Weights of a small GPT-style language model, trained from scratch on English Wikipedia: 11 layers.
MLP neurons of a small language model. Each row is named by its layer, matrix (up: input weights) and neuron, and shows model dimensions 128-255. Each number is 128 + 32 x the weight over its row's rms, rounded and kept within 0 to 255. Numbers have three digits each.
A block is one neuron, or neurons of one layer that tend to fire together. Before each block is what it responds to, as a language model described it from the Wikipedia text at the highest values.

Description: Mid-word Latinate pieces. Middle word pieces right after a prefix fragment like dep, app, ad, exp, in Latinate words: dep-ut-y, app-ro-ximately, dep-l-oyed.
L4.up81:147129085110109133142131121186210162105087162141149192144132181152112127121155175099117100182202142085117128133108066097123098100163093072080168129087162161120064161173131136091108137134138142075091115127133138116119081104103129120154164116069114094171132138093074105112118150151168077138144141143169076141177138141118119114114063111114134190152107110128118126040161149093124145095153
L4.up130:135129131144156140141133121076124113120116108191096170141119118076170143134120099175152172115098125118162190128176134133118147143181113135163184153135189134123131055179094114111116124138216151108088121104126125166167161095149110146105146111124098111136164067095124141136178080107114112161064134134104094147201118097121130179117149092166154125165156073114120070096084186120107142144162
L4.up246:091120086103132164107072151119176077152107165163162153136178156067131134134105114124124101109220156163159151074152134223116104125132121124053133084136111196134153128139108124113169150174112156115123089089165120127080149072104121115128088130160132095178128121087123122071092123123112102128153084088122134156075161160083098087140158175113122145056123164139048090126195151105082174134159
L4.up462:131178126144172106166106117114158178195093145097114126126111136105119080154170114129124132120173152141123148078126121151060163138159090154110120133143100100167143066122137140054174099138169155159085168086146145136179141094115117148080238097100047179207160134118088112156088135132112122073140090076077128073143140117073131162140129143132133092131151139167113113137111085147073098091189
L4.up492:077130085128085207164101102137189139089092126139106147122148140156138084080094144201176125112152199113119136107133101151093131181107094046112135123168124139136150103179079155150146113181155062149120197118154177149149096064098110139156129162123085101116161129052119131107079098091098078070148137130174044144119145172136112129169074184128168129166149132157080128083085158125127146103185
L4.up655:131093195162140158125101196111133178170138161159103123053089134090164095162122129125142150121177170132213134143185100145130133178138081099194207151139072145113115100129110104146121131139143098128154127168124130176130136060103122098163147091135157123128115196100077181145099107205129119160147129121091115131126169139153138157143147136128112097155107105143116139092120152114119096116112
L4.up916:123152204110096183162100115131167091091056116127110130158146146105186176157131137208160139148153230134165107072096117173110117112140128129150145117112124118131105104151122118125197117138128113119132084068162105127114075108158144110135125126151129134151219085082136147139073098170141118112098107083111084098134144106133090097121160134210155112105136139092099077146087161175078145163150
L4.up925:176104126185127171142133131183125162112128143167120113112170124085107132139144173130142160053150122138161161196128139113088106153124147181138177078124155137131076117149143165105088045122164134106096130144117146140152149061073090156146168084081086086132106120191162159164123147112075099140105105122150107141064121129109119121100089142153190117153154145079092142134074106212087160052152

Description: Mid-word fragments after p-prefixes. Middle word-piece fragments following a prefix piece like p, rep, app, comp, as in rep-res-ents, app-oin-ted, p-resent, comp-re-hensive.
L3.up318:142126131151160090145122154175141109132102131165115172105122153071106091092176082177167140100163174097123172130169205137105135114194088083139159141136147115135102157180086169098099172142145140150102153104082099169168156059110116137184072131141131106104144115115156131128132173172065131188059086147112125151095123074142175196118135184167141107165140163136116180134089104121124120118169
L3.up517:140097114178076086129137170147173102094065144139116166181182147129163099083114114117162156091162171132066099110103056119084123121176168125141180113079093100169175143153127195108145122161148125146155097156123142134165135114080151140077148105100138106077130133132111181171075076118111098084112083153118168166148143130163146091129133147138117097151124185115157105111140144143123167107198
L3.up656:121123169135090129109096180127224113111109126173161105141137147156116095142108128039088146129135170132132083075118118133102155093140044108159091132119171140141158097134134091140149183169095156162113024127116166115154153070155133148088144143146179113115180150089102125076095121177118105170131127073128121112113153094172171076131121194177124132118087099106108099155137198143130121152127
L3.up694:125151092115100154121079098185135127133127217080115203162166100124115164152130157082158138135121190103138114090153154145137085096123109176176169143141128146137139080123110108064142112142142140128101073134119117139111138043155140091151162169163180164087109143103098181127120128139107129183085138103134104161135171109111124179148129157149125160149142179111092132133111105067128122108141
L3.up813:150153159098145159159075122115112133134144141172077158144130120143124138145093159122137084101131129121132184110095070130119150111163139110159123126125154120119122089215111120129187117215151115141059052120128168097127127099099162167077119179067130080105134150078081117114107144139114107117146131120153105172143086135109138112133128092141156081187189156153114154124184136136104094133145
L3.up822:098136175184124118147136138141090100139128105094133111137122149135113154102080178150164166039112172157101147116133066154136079127132099131104161153158117161095121126189129071125117091096182111184163119170177088143107118105132147141082130113161132187089123076163093169183173093057171123148132185112094150117137131144149130133127137202076089175156145140061131163118127140150124155079135
L3.up864:122191147110118146132148111135134129118092176074140138215167124112100121058184100154156105091161117105130115120173140162120067125134113134141109133162127154148138082158144119159101081181178162149113098120154122163113159095140143152098122168174147157152149051157061155110151128125094105124104188108123097096141089123135097194173102109159082139126185068115135131072095138133136126140145
L3.up963:181148100122147168181134123116207104124126102103126171134174122091099136152091158181089121109154171077114148169086100115116157157169100115169120143164076101117111071186142160121109114098115109097057167138134146101107162113112154109109146113165152170066108159077110164137122169128093110078144245073146139132194124158118148122163078149115187111173131090111151120113113131149156113157126

Description: Possessive apostrophe. Apostrophe right after a proper noun or noun, mostly possessive before "s", e.g. Canada's, Galileo's, Ma'arrat; weakly some word-final pieces like "ther", "tern".
L5.up24:107140153109148089130125152132083173108104084133131119123170103119160127145136139170103114108075143136152139142120161052114104114125160201105163158097116193155195133110095121124098129104150101153142102059112135111152109122140164118145114147107039178148101160081121199118065195134161106086161099131085109126051204177094109153128116060153120111113138155123127122146120168106113108138156

Description: Apostrophes and mid-word fragments. Apostrophes right after a noun or pronoun, in possessives and contractions (Canada's, society's, I'll), plus short mid-word fragments of rare names (Aljezur, Fugu).
L3.up83:124141145101163133119062101136084133104167149113206134132119147099186205139127111127176150117144135157208122126164115219125156111131144187174076128130158149174140036148129105124120085187088137147167076080089150101147089085128133134143099108140169207117125138082133149084103087055161116125145148125115133131107140083123144231149122142147147086103111068119187065117151165146119189161161
L3.up361:135133159153045138094155138094181128152182103185152084116120132153071107140116098093105093121113185088113133105164117176095075108138184191099095128137103111230107080173120153131125166145129150142132101092130155084096144111142117136096135140133131117131120152134111125119163122144144140123150107104111124087149190123160147088121140114122097102155173169149163216098110111116096097108134
L3.up435:124108145114141158120130134104161164126104146112210112145158115100108173104080113101151110123122143074097124085104143177159084158120152131118107080130165090130095102153147102070168071129150133172154125057094129098173140119157156124161121137127155134125144188103107149141146143151176116149136136097178164153141128147151155158145133112121104116148078037093043057120108111153097111137133
L3.up556:103177117043111123101078123127122130107143146116151070139139140080110132149157070150141136200148176127158085104130123125121166101179110127111089075107114151102064162169149129135136151122166186117150093030110144139125133129167135168129173127108129152120112100119145100165149114113168151119186158145172141147114093144086132103171112092163102129134151195135125115120159130143071160129180
L3.up641:114126147119146064168098140137120072153156134102151101089124154158179063132093101121116128143106189091073115173147212078111145161187124136119146135162160124076087128154154111157091175099116082138180125130077131114119121159190150122155158101144166115140183080097112147161146110113103101069140173055128149185125207148172113105205101215072082102122131142114118100113097150141175127152091
L3.up693:142105127112054109095150151172187087117122105150175085158116139112148138127091132141159088092093159157151129108108122132119120127160105175105133148077118117162121118115107136121090138095107166149148038144124193146124206105099168094151152102103121092117147171107146145163124104128119108138150143101101114112195162155179113124216131155175125150176123113118117105154152092110107113094128
L3.up711:075089173091108178137097136134135067112138096172158095144166116071124111141155130151143095147114171158170101135121144118141121134157150192126094095059109173180122089198112063140119163135102128121083108070097142129123118139165126169159109111104224148119163095088121143113179115072181111101167174135144082170182202103163169159171127110160080088112105140126106137083113170132064151191131
L3.up771:063134172115126139089165137103150146146201109134110138123144100048140139083123109084085134134055143136112095104132088140148124164137129188047146114157104101109124131156075147130111112135126130214119149124082106153139154122105164133116151034162184161117138077112093142153163165190138114101174102164116221128106103142114096148141124106178164062132118105142132100058123116148162121122189

Description: Second word-piece fragments. Short second sub-word pieces right after a word's opening letters, often in headings and infobox fields, such as ro in approach, resent in present, v in advanced.
L5.up157:122149162110105141107088139113155118088121100139109138152159116172114120136144116148142091139199193144088141106126119122112134115116103143112188115152122169113119151142132145112132092176113131135137088128211178145127129096171121147095125135161076159115146136084086177108138098191121101090126183130096016098093180179075142118105138161110171109114201085075123132088084158189166160162127

Description: Possessive apostrophe. Apostrophes marking possession after names and plural nouns, strongest for the bare s' form (Pilgrims', Bowers', Queens'), also Madonna's and Women's; weakly, mid-word pieces of long names.
L4.up84:163158186132140146156101120101103163158114146120132124142123115167118106120104066131130048161099126110196111111066102165125115109124153142080128103071183164113128123107124123122116137117146122124167149086077152148108112139133193128119154154154060174157160077155128148133084150141162118161161148131124133163117176050099081151133084132142135104161152190097171109105140126176107105130155
L4.up240:144097189107124196134145090121161152122143153074153084158147137147170126129158106126097126105127187115079127097162076149161098111149167145108092108110110144149115095125121079151147102084108122189129130049117140089108119130147144091117121138115111135147163132149113182142087062144137094140151104163147135117123233149176078108099138120178116123071156153117135229161085120126109181144154
L4.up281:139096137175132137124141083153187147131156164098139174142213141092126128125127152169154114109111130117095194123126156116080119140144111120130146113108157154135094122124064114073110133210093069215107064172091110091111098070145138075122174116081152134114176132152153161130125111103134099171086120140098140108144201153166077164125187104161102168140160110108107143155115102078099133123111
L4.up439:184123142122183158139175077187194116131195099097186105150112120120124160085099100167150134029079112107168132134145136104127121136122169061101108127154123096111121076137137130097172122140154150197168167121136130137131152111133166062115117128128108147085102143053157182122163135124124122147153148170124151136143145139115064151127161073154120120111171129068100095120176134147104104092135
L4.up740:096104087136141144062068186158131105114115062091132092068118132098102181162104179107064142074124155149127083108176181143146110170132112137112101151113141149195091128178146181111185129203185090126160140104097160119170100099153156157124143134108159179135121101095083116183161112132108124142164130159162165153115138196108060118107083160120183106144108100108133110140097098130068177089097
L4.up819:174157179148155140102137077149128116163155121102133161135128127135165088121129130135184154125125164129102131160156066120079116174136160195133168098107131106117081146203098076131109149161100128099133060140108144136084135046108137127057075102086138156074141053062096123124095100101125125140180176123131109139126156135127142160132086061184181068166107142079118160107140105140120112141136
L4.up998:115124143150155159129117100158192141121118139197105074159090128132128113142128151121116131084094204120179136091176133119149181073107098180100136118107142132097084120096148158116107157110124124178152158054137202133111051105127103081096109079151135141137119128034087181086174117124187097154154138151159156218103173097125100123159148150172158091115100125107180140118113102109111163095155
L4.up1020:080133160122105127152146101140121086142136151125153098240146141111215087190133149135180160139102220161136135142195114143117091110100160208123160098163036166116159052100117101036091123078107118157128112138147148137122118112100121099164148123139161208174146126048114154156126123106116083138102115109131147196094177110138104131158104129120171116135143114129137121116030077144107094144161